MLP neurons of a small language model. Each row is named by its layer, matrix (gate and up: input weights; down: output weights) and neuron, and shows model dimensions 16-111. Each number is 50 + 10 x the weight over its row's rms, rounded and kept within 0 to 99. A neuron's up and down rows have the sign that makes its largest values positive.
Before each neuron's rows, "fires after" lists the tokens most often just before its 100 highest values on Wikipedia text that the model never trained on. A number after a token or word is its count.

fires after: " s" 23, " S" 19, " W" 7, "s" 5
L6.gate146:37 54 65 52 50 60 65 46 55 56 56 48 49 53 62 35 62 50 58 49 51 45 49 28 44 47 50 46 57 63 47 59 43 43 69 65 52 62 54 45 48 58 54 54 35 69 65 58 53 40 59 66 50 45 57 44 22 48 62 38 49 33 50 45 73 52 57 43 51 41 50 59 48 58 45 44 51 50 48 53 32 43 42 46 54 65 48 48 53 36 43 47 48 43 48 79
L6.up146:36 55 63 39 48 67 58 36 52 63 57 51 29 50 59 48 46 48 64 67 41 58 60 40 48 53 32 53 45 51 42 53 45 37 64 49 59 66 45 47 53 51 51 65 43 62 46 71 57 48 51 49 52 43 53 49 37 42 45 47 38 47 53 47 52 53 52 40 59 62 54 50 56 50 48 48 46 41 46 45 43 39 35 47 54 56 50 55 46 41 42 44 13 56 50 62
L6.down146:49 38 42 35 54 37 36 61 51 42 52 43 43 40 61 53 56 45 45 84 51 58 70 64 50 44 62 51 46 54 53 36 60 61 32 32 54 44 56 34 45 53 59 52 50 27 36 48 45 40 22 37 45 65 51 41 63 61 50 65 44 36 59 64 40 53 47 49 44 50 46 47 59 51 57 36 59 38 55 41 48 44 41 33 49 34 59 49 48 55 61 47 38 45 53 53

fires after: " F" 29, " A" 16, " f" 14, " S" 9, "f" 5
L10.gate89:47 62 47 46 67 60 56 59 70 72 60 56 53 62 45 34 52 53 62 39 39 66 53 46 48 43 35 44 42 58 45 34 61 38 59 52 37 41 61 50 58 45 49 45 67 39 52 55 55 40 55 49 57 46 75 52 59 50 46 51 42 48 25 47 48 38 54 50 56 37 61 59 62 40 69 57 46 63 56 62 57 39 48 44 52 56 51 51 36 31 55 52 49 36 44 54
L10.up89:38 52 47 61 43 54 24 48 49 69 53 49 63 58 54 50 50 39 45 52 40 42 41 22 53 55 38 48 44 33 36 41 43 61 56 70 63 38 58 65 47 36 60 39 57 43 43 71 60 42 27 56 64 32 61 50 52 60 35 42 48 58 52 57 59 55 38 55 48 44 37 48 41 63 50 49 70 45 56 67 41 33 67 59 71 36 45 40 49 49 47 53 42 58 63 44
L10.down89:52 44 58 51 56 36 49 44 53 54 57 73 43 33 44 69 38 49 59 48 47 57 50 55 47 35 61 49 61 54 39 48 41 47 54 59 51 58 54 55 45 43 47 42 65 36 42 46 46 53 39 71 52 54 49 56 58 42 49 48 35 53 65 46 40 35 52 31 47 63 56 50 54 45 56 51 73 36 49 73 69 51 61 45 68 50 57 49 52 59 57 35 51 51 54 56

fires after: "\n" 24, " F" 19, " f" 17, "c" 8, "emb" 8
L9.gate369:57 56 37 29 52 32 44 60 63 57 49 49 43 52 41 41 53 59 45 59 51 33 36 58 54 47 42 48 44 67 45 34 51 34 46 62 55 65 54 57 56 58 37 63 46 55 51 56 50 59 38 67 40 66 57 58 62 61 61 45 53 57 61 45 55 47 35 54 59 39 49 40 50 78 54 45 38 47 37 76 49 55 55 43 50 49 52 54 63 52 44 32 50 54 45 45
L9.up369:41 52 37 34 51 31 41 37 55 42 56 56 70 55 45 41 73 64 47 35 60 40 49 56 44 56 46 42 65 60 59 55 47 66 61 33 61 49 55 59 58 50 33 59 42 35 42 43 54 37 43 61 52 56 37 56 56 71 36 54 43 54 67 55 50 57 50 61 46 48 63 48 58 47 33 56 45 43 59 62 51 49 68 53 50 48 50 29 54 63 48 49 40 55 48 52
L9.down369:51 44 50 38 68 47 36 64 47 50 61 48 53 59 56 53 33 33 55 49 45 47 68 69 63 58 66 51 62 39 42 48 47 55 55 40 46 25 65 36 33 49 57 59 29 68 39 47 51 42 42 26 51 46 55 44 59 44 64 51 57 38 51 53 39 58 49 54 39 55 62 46 46 55 59 37 47 59 53 42 61 36 51 34 55 56 49 74 46 42 42 62 53 38 54 45

fires after: "\n" 89, " (" 5, "-" 5
L8.gate428:61 40 63 62 67 55 46 53 31 46 55 42 60 45 59 45 44 75 51 43 64 39 62 52 54 33 49 55 63 41 57 43 67 52 54 46 37 65 52 50 29 42 79 63 62 18 69 36 44 46 47 56 52 41 56 50 55 43 52 60 53 46 72 42 58 59 49 63 41 56 56 71 32 44 54 58 47 54 55 50 63 67 45 45 43 49 34 49 60 46 37 63 40 45 48 51
L8.up428:34 23 35 33 50 48 49 55 40 60 44 53 53 55 43 58 37 34 70 50 54 47 52 44 68 48 43 38 55 49 50 31 52 35 55 44 48 66 43 56 39 72 42 64 66 50 54 41 26 51 41 40 60 48 52 49 60 51 56 43 36 25 36 52 42 51 38 52 32 48 50 35 66 57 48 47 59 43 46 57 58 46 37 43 52 52 50 43 52 47 45 37 43 20 49 51
L8.down428:58 30 59 54 41 36 54 44 51 50 47 34 56 53 53 50 39 63 66 42 46 45 52 48 67 35 52 34 49 45 55 52 51 41 51 65 35 55 50 58 58 37 53 57 68 24 55 50 42 52 59 54 39 46 59 53 52 51 53 53 54 47 50 55 37 49 58 52 57 45 60 59 32 42 55 57 63 39 48 51 37 72 45 42 23 46 65 53 75 52 38 49 39 45 44 34

fires after: " in" 22, " at" 17, " M" 10, " m" 9, " to" 7, " of" 7
L10.gate282:46 41 41 55 49 32 47 56 37 45 37 46 60 22 43 68 33 48 44 68 55 53 37 50 32 40 60 51 63 27 40 46 52 42 33 42 36 52 50 49 51 57 57 41 45 48 48 54 49 51 52 47 46 63 79 52 33 36 55 53 67 49 62 57 47 54 58 42 38 71 54 52 45 54 58 53 66 45 68 43 64 62 50 39 60 41 53 70 67 52 34 47 51 37 62 56
L10.up282:55 54 45 62 36 59 47 63 55 49 48 61 42 56 56 43 54 64 24 50 45 48 67 46 57 53 44 35 57 57 48 53 39 48 47 50 31 39 70 48 63 64 36 51 38 35 39 59 40 50 60 63 57 48 45 62 47 52 50 32 54 46 40 40 44 55 49 61 53 44 32 46 40 56 44 54 51 54 59 48 40 49 50 61 66 37 51 55 47 38 49 59 56 64 35 66
L10.down282:45 52 37 50 58 44 51 41 56 53 50 69 38 61 62 56 64 55 50 53 76 49 52 52 59 58 32 41 46 30 53 47 47 62 49 55 68 41 43 60 45 47 50 40 57 58 53 37 67 55 27 45 38 45 52 51 43 23 60 63 53 62 69 65 63 49 57 58 41 49 57 52 60 51 45 49 46 44 50 39 52 34 60 62 62 49 51 60 49 36 60 52 71 48 51 37

fires after: " (" 25, "–" 9, "-" 8, " 2" 7, " 1" 7, "b" 6
L13.gate285:35 52 62 44 31 54 57 40 41 52 56 42 60 46 56 57 39 59 39 63 73 53 45 58 48 31 50 41 25 48 41 68 51 42 58 65 58 38 52 46 37 32 46 47 50 63 57 42 64 40 60 48 73 39 51 50 39 49 43 60 42 40 48 73 52 45 54 53 36 43 61 53 43 31 44 67 38 64 35 52 62 62 59 54 41 46 29 41 49 53 51 44 63 54 57 46
L13.up285:53 30 65 34 46 46 56 57 64 53 44 50 59 61 53 47 55 37 42 58 61 44 68 64 56 45 50 63 48 59 40 44 62 58 51 52 47 44 72 56 49 46 60 38 62 50 60 58 73 53 62 43 52 47 68 73 41 42 42 73 42 56 52 40 53 38 45 43 42 46 37 56 36 46 59 57 25 63 44 37 48 35 50 54 52 44 35 48 29 33 33 61 53 50 36 47
L13.down285:55 48 58 53 63 52 41 50 45 41 50 44 43 56 50 43 40 60 60 69 45 49 51 46 64 78 38 34 57 55 52 29 49 61 47 34 36 51 60 41 65 47 38 59 55 28 34 59 70 47 57 36 30 51 62 51 59 29 58 55 45 42 54 47 57 43 50 42 43 45 54 36 59 54 49 35 56 48 50 41 38 45 37 79 38 76 51 36 50 40 44 44 51 48 70 50

fires after: " m" 24, " M" 12, "y" 11, "." 8, "m" 7, "ra" 6
L9.gate263:46 45 59 56 55 61 48 43 28 29 49 41 70 50 51 55 55 65 42 58 58 75 50 41 37 39 52 42 66 46 37 52 75 58 46 73 33 54 58 55 30 62 53 66 44 33 34 43 50 48 67 75 54 59 52 49 57 39 63 54 52 38 49 62 55 62 51 39 46 54 44 47 45 45 45 54 59 59 53 64 60 42 46 24 63 54 52 50 48 44 59 48 55 41 64 55
L9.up263:48 52 44 61 43 43 56 68 30 25 51 59 64 52 50 57 40 54 42 53 55 51 43 52 51 65 49 63 40 49 71 57 75 59 46 61 35 54 51 49 49 44 52 65 47 47 46 57 40 39 60 47 60 47 32 55 30 51 42 47 51 51 58 46 44 56 59 79 52 62 38 47 36 54 53 49 48 45 52 51 67 60 55 41 50 51 64 54 53 60 36 57 52 64 46 52
L9.down263:53 41 47 58 52 48 43 42 47 49 34 37 30 50 53 51 53 63 52 38 30 63 48 56 45 48 33 71 48 34 38 52 38 49 60 66 60 54 65 47 36 50 46 43 35 68 38 45 48 66 53 43 45 48 34 49 31 52 42 35 49 47 57 62 45 54 50 46 55 62 58 34 51 52 59 56 59 61 60 57 29 58 51 38 71 45 36 60 37 38 49 59 53 47 65 52

fires after: " (" 40, " [" 5, " 2" 5
L5.gate29:56 47 67 71 41 48 56 70 43 48 58 40 56 44 46 44 49 38 46 51 58 35 40 34 62 46 72 56 55 56 40 63 71 47 46 54 32 51 56 39 40 61 48 49 46 45 69 46 62 51 52 57 63 45 54 56 57 59 42 47 51 54 42 58 47 64 46 52 66 28 50 65 58 52 53 57 53 26 47 57 40 45 65 47 40 50 39 58 60 28 52 47 54 45 47 62
L5.up29:48 13 46 46 51 47 44 51 47 63 58 49 55 46 65 57 44 51 39 32 66 39 48 32 35 64 47 61 55 57 51 63 65 57 57 52 64 42 54 49 62 56 54 61 48 36 44 58 34 58 52 51 69 43 48 31 61 32 53 45 43 56 50 55 37 46 54 23 58 49 49 60 65 57 54 40 52 63 60 47 52 42 57 61 47 75 57 53 55 46 61 43 59 56 67 51
L5.down29:58 38 36 45 42 55 67 38 47 59 52 52 29 59 55 51 47 72 57 25 50 31 57 43 42 65 41 47 43 54 52 48 41 47 59 62 64 54 40 44 55 43 47 40 67 48 50 65 40 66 53 56 55 46 58 45 50 47 67 44 36 49 71 54 40 31 47 47 57 65 53 48 45 48 30 63 45 68 42 59 48 59 45 50 46 47 57 47 58 44 33 70 45 69 45 42

fires after: " l" 26, " F" 11, " f" 10, " Sil" 9
L9.gate422:47 54 47 41 42 47 48 52 39 50 46 45 48 58 43 45 61 55 46 54 50 57 51 39 53 55 44 50 50 46 47 57 53 42 39 53 66 64 55 54 68 58 40 43 65 61 51 34 42 39 64 60 56 44 39 33 49 65 68 44 37 60 45 61 59 45 26 59 52 47 49 40 37 49 42 38 33 46 47 49 56 44 44 37 59 41 36 53 51 58 36 50 37 57 72 51
L9.up422:45 64 41 41 45 53 40 56 27 47 62 49 53 47 39 54 62 41 46 59 42 48 43 59 35 72 46 42 65 47 50 57 58 53 49 57 67 57 39 50 25 49 53 52 70 57 40 47 35 61 34 39 60 53 39 61 57 46 47 48 47 49 48 57 42 64 51 59 41 56 48 40 53 48 44 31 65 29 57 60 61 48 54 53 57 50 53 60 36 59 44 40 48 48 53 49
L9.down422:43 50 20 53 53 54 43 22 53 32 35 51 59 75 52 39 39 41 51 61 62 59 60 60 58 43 46 47 45 50 32 47 60 47 37 44 61 51 44 62 45 50 72 41 42 61 46 44 59 45 39 51 57 48 48 55 54 61 41 34 34 46 46 46 48 53 46 53 57 54 64 63 43 46 58 43 64 46 49 33 52 50 67 50 53 26 59 27 24 53 56 35 48 45 35 45

fires after: " Al" 27, " |" 23, "|" 16, " al" 7, "an" 4
L13.gate381:43 50 65 56 26 64 46 50 62 32 49 45 56 53 51 39 25 64 68 63 41 41 46 43 52 51 46 46 47 56 60 74 44 56 50 48 64 44 36 48 51 47 43 45 69 64 51 70 47 42 35 41 44 38 28 45 44 44 38 51 52 53 57 34 52 53 44 44 69 56 57 69 65 49 40 49 71 48 37 60 52 54 40 59 51 40 63 40 64 40 55 57 54 57 56 40
L13.up381:45 54 50 45 65 43 44 46 58 50 37 59 54 52 45 66 37 40 70 41 68 45 62 50 57 45 56 42 52 50 63 45 54 46 33 56 52 38 75 41 39 45 43 44 55 53 63 47 74 55 55 60 39 28 50 36 36 61 48 52 65 43 52 59 33 38 49 52 44 42 52 53 42 38 38 55 56 62 43 73 44 38 31 51 50 53 43 39 41 41 57 40 43 57 56 61
L13.down381:45 57 52 43 37 69 46 40 61 39 62 61 55 64 54 53 49 50 53 63 55 54 45 57 51 38 52 42 49 59 63 47 46 47 60 41 39 51 45 53 46 39 61 42 60 41 35 51 54 46 43 44 47 27 51 53 48 57 50 58 30 65 35 46 46 44 41 71 53 57 44 57 62 40 51 55 58 46 44 49 56 34 45 50 32 39 46 49 19 65 62 48 55 53 35 82

fires after: " P" 14, " f" 13, " A" 11, "R" 9, "A" 6, "E" 6
L4.gate246:48 50 33 48 58 31 39 56 74 50 43 47 36 50 55 48 40 49 38 64 39 60 38 49 56 48 61 57 55 51 41 54 51 48 48 51 60 41 42 48 47 47 34 56 58 48 53 47 68 35 48 53 52 42 50 44 35 41 33 43 50 64 55 44 64 58 32 59 42 35 40 32 62 57 58 39 33 69 34 49 71 50 65 35 39 59 47 46 50 52 55 57 50 51 43 61
L4.up246:40 54 52 67 61 67 48 49 45 60 67 53 52 52 48 50 39 39 38 37 47 54 63 56 42 43 50 34 55 37 37 40 24 62 66 55 58 48 56 46 45 30 44 53 58 50 49 45 53 41 45 38 56 49 48 44 38 61 43 47 56 63 57 56 37 64 46 38 53 42 57 45 69 34 46 45 58 41 37 49 52 60 54 46 50 39 53 38 38 46 47 34 38 42 60 42
L4.down246:45 64 65 60 50 58 51 57 49 44 53 57 49 62 59 46 53 42 41 52 67 48 44 44 44 50 54 39 18 41 48 42 33 49 52 32 39 52 46 29 42 44 38 42 49 29 37 22 51 36 38 34 58 48 48 35 54 55 35 40 48 62 53 67 67 53 31 41 61 57 51 49 40 60 60 67 50 60 49 42 43 47 33 52 54 47 51 37 37 53 56 32 21 45 56 76

fires after: " F" 21, " N" 13, "|---|---|---|---" 8, " f" 6, " Off" 5, "F" 5
L6.gate364:49 53 46 44 39 53 37 53 58 52 54 54 37 50 48 47 54 58 46 56 41 60 47 59 40 59 60 64 34 49 47 48 51 50 43 60 48 70 25 31 45 57 64 70 38 57 38 57 70 49 48 36 48 43 48 62 61 49 45 40 60 46 54 57 50 35 50 56 59 58 49 57 49 65 48 45 60 33 48 54 64 63 45 52 50 67 61 37 56 60 44 50 49 55 68 57
L6.up364:53 49 62 50 48 41 48 57 78 53 37 54 43 57 58 39 65 65 46 46 49 57 59 57 37 47 46 51 51 50 42 41 50 48 43 61 66 38 63 48 31 43 45 51 50 53 61 25 60 46 47 35 62 57 55 47 58 49 43 32 31 58 42 49 61 74 72 58 57 56 53 53 62 44 59 51 70 46 48 44 49 57 56 48 56 29 50 43 61 64 40 56 43 39 58 47
L6.down364:48 34 44 45 55 52 40 58 60 50 44 39 30 46 56 49 46 48 41 63 47 56 50 62 45 72 49 50 67 41 51 40 45 41 40 53 53 46 43 34 44 32 56 41 50 53 48 45 72 62 46 40 54 48 46 63 41 59 39 51 32 46 60 50 54 39 50 48 59 61 57 50 59 62 54 43 46 60 44 68 48 36 35 43 49 50 57 62 60 64 59 46 60 40 68 40

fires after: "ail" 14, " l" 13, " b" 8, " S" 8, " down" 7
L12.gate208:48 56 49 52 49 45 63 46 43 54 49 42 52 60 68 36 40 53 66 43 54 47 36 32 34 54 48 51 51 63 55 49 38 40 52 62 46 58 82 42 47 47 38 65 42 43 38 38 44 33 43 29 52 48 66 74 38 36 37 46 44 41 43 43 41 42 61 37 46 43 53 48 53 59 42 39 50 48 38 59 43 58 44 49 53 49 46 30 57 31 53 49 61 42 65 64
L12.up208:43 55 66 40 55 38 40 43 37 50 56 41 36 39 50 27 43 53 61 47 33 42 46 43 53 49 43 34 56 45 46 50 49 47 62 52 60 59 55 45 45 37 41 68 44 47 47 57 51 53 44 48 69 36 62 64 42 61 53 36 45 41 43 45 75 37 53 38 50 49 45 32 51 42 30 35 50 40 32 52 58 52 37 47 27 57 58 58 53 53 49 50 48 43 43 58
L12.down208:49 51 60 50 30 57 60 46 48 37 62 61 44 50 45 47 52 45 74 60 49 50 50 37 47 67 41 41 56 62 46 51 50 42 56 56 61 46 43 56 55 41 37 32 53 71 60 46 57 47 47 71 37 56 61 43 60 64 51 53 53 48 48 54 53 30 47 55 70 35 57 43 61 54 63 50 43 50 29 52 59 72 47 55 43 41 45 53 47 35 46 48 66 59 62 26

fires after: " Al" 18, "o" 8, "u" 8, " al" 7, "a" 6, "S" 4
L12.gate83:47 52 48 76 45 66 52 59 53 53 43 34 53 44 53 33 42 60 55 65 51 53 57 61 45 57 42 63 72 38 47 50 41 41 48 48 54 46 47 68 45 45 60 47 48 45 48 54 70 47 69 56 44 45 53 43 53 48 32 56 44 49 52 58 49 64 43 59 43 44 39 51 75 55 43 73 53 39 40 54 42 41 48 48 40 62 60 49 47 43 41 27 39 54 42 56
L12.up83:61 56 44 57 73 28 35 57 73 42 51 52 57 57 61 56 41 51 57 52 38 54 45 46 44 45 65 46 34 71 38 52 54 40 57 26 56 46 52 36 48 43 78 40 57 69 46 41 56 37 50 41 61 39 43 24 57 55 49 56 48 46 49 51 57 38 54 56 55 31 48 56 57 49 56 32 45 63 44 72 39 55 38 46 49 52 54 36 60 47 51 47 37 45 48 36
L12.down83:41 41 35 36 39 58 37 48 47 43 65 65 62 48 66 59 66 52 55 52 52 60 49 63 56 31 52 40 66 43 35 51 46 68 51 54 47 65 62 52 67 42 37 61 51 38 56 54 59 52 32 39 65 38 57 48 36 31 49 46 51 56 47 60 38 64 56 48 41 50 47 43 50 45 45 42 53 32 38 40 43 52 61 54 65 36 50 33 61 52 43 51 50 51 58 48

fires after: " (" 32, "un" 10, " f" 10, " \"" 6, " '" 4
L5.gate58:48 35 73 75 36 45 46 66 63 51 51 48 66 50 63 54 47 48 47 54 59 48 57 55 47 32 39 51 38 67 44 55 56 52 39 53 61 38 55 49 61 40 50 47 53 51 67 45 36 41 35 59 62 57 44 56 58 61 56 39 50 51 42 43 57 38 40 33 50 55 65 64 60 67 57 42 43 41 47 43 21 57 60 47 29 59 47 47 50 48 48 39 49 26 50 43
L5.up58:63 47 55 65 53 51 40 63 54 42 47 58 53 49 57 58 49 54 50 69 45 45 60 53 52 49 54 41 45 52 34 45 46 47 52 38 48 43 55 54 57 45 43 46 62 36 48 44 50 67 46 55 68 57 40 30 56 56 65 36 39 58 41 47 61 62 57 35 47 56 55 71 52 63 38 45 43 28 63 45 43 62 56 56 41 61 52 46 54 53 41 39 27 31 47 29
L5.down58:40 50 43 34 65 41 42 43 47 57 41 48 42 46 47 48 67 51 54 48 37 45 49 46 69 60 55 50 67 43 45 47 35 45 57 29 47 48 40 52 51 46 54 60 57 62 48 47 71 68 53 30 56 47 46 49 49 50 46 40 55 71 47 36 55 59 62 53 53 49 38 62 53 32 35 49 69 34 54 52 52 33 49 37 59 43 57 53 46 49 51 46 53 62 43 50

fires after: "|" 24, "-" 12, " L" 9, "\n" 6, " 1" 6, " D" 5
L6.gate267:35 35 34 48 38 34 43 39 46 49 40 51 47 48 44 52 54 48 53 41 57 67 58 42 39 43 57 53 30 37 55 41 39 50 44 47 37 60 41 36 52 37 56 46 57 67 57 45 47 47 41 44 38 38 59 62 39 74 59 58 50 36 54 69 28 68 59 65 32 32 53 68 55 59 57 23 47 51 41 44 57 52 45 49 49 51 61 29 44 45 54 55 48 37 43 43
L6.up267:48 45 42 42 36 23 59 60 31 57 49 48 50 56 68 40 69 56 53 53 49 68 47 58 65 51 66 61 39 54 26 52 39 47 32 60 65 59 62 47 54 62 64 41 55 67 61 55 51 60 40 52 50 67 48 54 60 60 46 48 51 51 31 48 53 44 35 55 52 49 27 55 64 54 50 32 47 54 51 40 62 51 53 48 48 51 60 55 47 46 22 45 72 56 36 57
L6.down267:55 39 57 44 48 42 56 53 38 41 57 63 36 67 60 61 68 35 46 48 55 45 46 26 40 69 53 53 45 48 31 40 58 55 34 32 62 40 71 55 55 58 67 44 35 57 46 54 62 59 45 54 42 50 52 56 44 52 35 35 56 66 46 46 39 48 48 40 39 62 52 60 53 37 51 48 49 56 41 37 58 32 50 64 66 56 53 54 46 61 40 67 66 48 61 39

fires after: " K" 17, " B" 15, " H" 11, " S" 9
L5.gate250:35 51 40 49 45 64 47 30 55 60 69 52 43 61 57 54 43 32 61 53 39 57 67 58 54 69 60 66 49 67 71 42 47 62 55 41 54 37 56 36 55 47 44 46 51 53 46 65 43 61 38 50 22 40 50 50 51 62 43 65 58 35 51 32 46 60 53 41 63 56 44 51 51 80 55 47 34 52 53 53 34 55 46 70 40 40 41 37 60 56 59 58 43 59 45 51
L5.up250:36 61 53 52 39 48 48 25 49 21 66 58 50 73 40 65 56 38 64 48 41 55 63 43 31 55 58 43 54 50 57 46 57 55 51 43 40 41 56 47 47 48 44 42 44 43 63 38 46 53 39 58 42 48 48 59 40 38 46 55 44 44 55 46 45 67 48 66 66 51 64 58 55 42 64 59 45 51 48 53 50 36 44 53 57 39 58 32 52 36 60 57 25 52 41 64
L5.down250:37 40 37 55 50 65 43 40 58 21 53 47 47 62 53 51 44 39 67 70 55 54 56 31 41 61 48 54 46 55 66 47 42 37 68 55 49 38 45 34 34 46 61 44 50 32 45 40 56 35 50 62 44 52 53 46 48 45 68 42 46 41 61 37 63 54 54 31 45 47 64 50 56 49 33 37 37 45 45 43 34 44 38 55 66 54 42 55 39 42 63 54 52 28 41 51

fires after: "u" 16, " co" 12, " post" 9, "on" 7, "o" 6, " P" 6
L9.gate3:63 74 31 63 59 52 48 36 42 68 58 67 58 25 52 44 61 44 71 46 56 64 54 43 51 47 70 61 54 34 41 36 43 46 66 54 42 51 41 69 49 48 60 40 47 52 66 52 59 54 46 43 45 44 56 68 70 49 50 40 35 61 62 53 62 31 52 59 62 50 59 58 45 54 56 54 39 40 65 53 57 44 45 64 43 47 65 42 51 47 48 51 31 51 62 45
L9.up3:34 50 49 73 67 53 68 42 52 40 58 38 56 34 52 37 49 69 40 33 54 51 49 52 56 55 43 45 23 63 39 54 54 49 49 47 60 37 52 64 51 39 62 45 54 49 40 65 52 35 74 48 54 29 35 58 58 67 40 50 56 73 53 49 61 51 57 46 59 53 49 52 64 61 58 31 51 53 39 53 58 42 55 55 60 26 55 28 39 51 49 47 42 58 50 39
L9.down3:44 67 44 49 40 58 28 53 55 54 52 55 49 52 35 46 44 52 48 56 52 54 30 53 47 48 54 51 42 41 46 39 43 65 44 45 59 65 49 57 51 52 61 54 53 34 57 36 56 75 51 64 50 47 62 49 63 35 60 46 49 57 60 49 43 47 59 51 45 32 48 61 51 50 55 58 41 34 42 64 55 68 57 44 40 57 57 55 61 47 62 28 54 42 42 54

fires after: " l" 18, "s" 14, " S" 9, " L" 9, "on" 6
L13.gate262:41 47 44 33 32 48 44 42 64 36 42 60 57 38 63 44 44 46 34 37 42 49 58 39 44 28 57 63 57 63 73 61 57 57 48 40 42 53 49 53 41 69 48 37 42 49 51 55 46 65 50 44 55 48 54 59 25 64 43 38 49 43 56 53 68 44 52 54 55 47 49 51 38 51 58 54 45 46 54 55 50 72 38 46 51 64 60 43 58 44 32 43 45 46 68 54
L13.up262:53 67 47 45 63 74 55 51 41 48 62 32 43 46 52 30 60 35 64 55 53 61 49 40 44 50 54 48 48 57 45 50 44 50 58 42 52 61 70 65 47 49 57 49 35 68 48 55 61 49 29 44 47 63 38 50 36 54 58 40 54 48 45 46 64 49 58 38 46 69 48 44 52 55 35 42 40 55 48 53 51 56 54 45 46 42 65 44 42 55 39 32 50 50 40 39
L13.down262:38 36 60 52 64 43 59 56 58 46 41 61 63 58 58 40 63 52 49 49 27 48 60 45 39 19 55 44 58 71 46 65 60 42 46 52 35 51 48 53 71 63 60 42 61 53 40 46 46 55 77 56 60 51 37 60 54 58 40 38 38 37 48 52 47 65 53 52 45 49 60 77 56 40 52 50 55 59 51 48 34 54 55 45 57 49 40 42 45 49 51 47 53 78 42 51

fires after: " m" 20, " n" 11, " by" 8, " repl" 5, "icip" 5, "m" 5
L6.gate328:49 65 59 50 29 41 50 42 54 44 47 48 47 44 33 59 49 24 45 53 62 64 45 34 52 48 48 50 65 46 59 51 62 43 49 60 43 34 47 67 63 45 61 51 51 49 44 38 58 63 60 55 51 65 58 73 47 60 53 41 42 43 41 65 53 28 55 59 48 72 57 48 36 49 42 44 61 55 58 45 45 51 52 40 55 50 54 58 35 45 52 61 45 47 38 59
L6.up328:43 42 52 64 32 44 45 51 39 42 59 68 52 39 58 45 51 42 69 44 56 51 49 52 64 45 58 44 48 40 84 52 48 67 42 46 57 57 56 41 55 51 63 56 60 43 41 51 51 54 45 31 40 56 52 34 50 53 38 64 42 35 53 60 42 37 57 66 60 63 45 46 56 48 46 63 51 59 56 53 45 34 61 57 55 45 49 58 40 41 48 56 60 60 50 45
L6.down328:58 45 52 48 47 54 63 59 56 57 36 29 42 69 52 53 51 53 64 55 51 43 69 48 40 66 66 59 53 61 61 41 48 36 40 40 65 41 55 49 46 50 44 50 44 55 48 33 65 69 40 46 76 51 66 54 45 45 54 48 68 43 60 51 44 40 50 42 44 49 54 47 58 46 47 50 56 57 41 49 46 43 56 32 54 41 39 65 43 39 67 51 57 52 61 51

fires after: " P" 13, "D" 11, " T" 9, " f" 6, " F" 6, " St" 6
L5.gate171:71 62 35 33 54 52 44 61 74 53 49 48 46 60 40 52 44 54 54 72 56 64 54 58 46 53 57 63 55 56 55 44 42 46 64 71 53 47 55 50 69 46 54 63 60 68 63 45 55 41 55 48 48 49 33 38 51 53 63 35 49 48 59 60 48 53 61 65 56 36 30 50 62 55 61 57 17 43 45 32 45 42 54 56 48 41 60 40 40 51 61 39 56 37 45 54
L5.up171:56 56 43 57 58 38 40 57 41 49 42 49 61 60 38 50 47 43 53 50 56 56 52 49 46 45 35 50 60 42 33 47 56 37 51 36 79 56 35 62 35 42 44 47 48 54 24 61 43 36 45 54 45 39 38 77 67 56 50 49 61 41 50 46 51 43 41 59 43 65 41 42 50 43 25 50 47 43 61 53 47 44 65 57 57 51 52 31 51 59 44 48 59 60 55 61
L5.down171:52 49 38 54 51 52 45 46 41 53 48 52 42 44 55 43 72 44 58 45 45 46 34 50 62 59 48 44 79 46 54 40 64 38 44 48 53 48 48 55 27 30 45 57 60 62 63 58 63 41 32 43 56 31 69 69 51 55 51 44 60 44 57 36 64 54 58 47 48 48 52 63 60 52 38 40 41 49 62 68 58 44 44 31 52 54 39 48 52 52 29 47 40 41 62 40

fires after: " H" 19, " G" 14, " t" 12, " S" 7, " c" 5
L10.gate136:46 39 67 43 36 53 53 46 56 57 55 55 41 53 47 45 39 47 76 42 20 59 61 44 42 54 61 53 48 70 53 54 57 38 41 57 59 42 70 24 57 70 53 62 42 56 50 54 25 47 47 71 41 28 47 63 54 52 63 55 44 42 41 52 69 41 45 52 61 54 57 45 36 52 76 39 52 38 47 37 30 43 48 51 41 44 53 52 46 37 55 56 44 40 52 59
L10.up136:62 40 48 53 55 35 55 41 59 43 54 33 34 66 44 23 45 43 58 35 46 45 49 44 49 55 51 47 48 44 50 68 66 61 47 70 41 53 56 37 49 56 30 57 53 56 56 46 59 67 54 51 39 70 48 57 50 56 31 70 52 41 60 42 58 39 38 45 65 64 46 45 48 45 48 60 28 48 55 42 52 47 51 53 58 62 45 52 38 53 53 46 50 35 49 56
L10.down136:37 67 61 47 51 54 40 49 46 50 49 52 46 56 43 72 66 43 56 62 57 44 44 46 51 58 33 48 28 60 48 56 49 59 59 40 55 46 54 44 48 46 57 54 70 46 61 53 63 38 52 61 33 60 65 45 53 56 45 50 42 51 34 74 39 42 51 42 57 36 46 50 48 43 44 55 37 46 37 68 53 41 59 48 56 51 48 62 32 67 44 44 63 49 37 34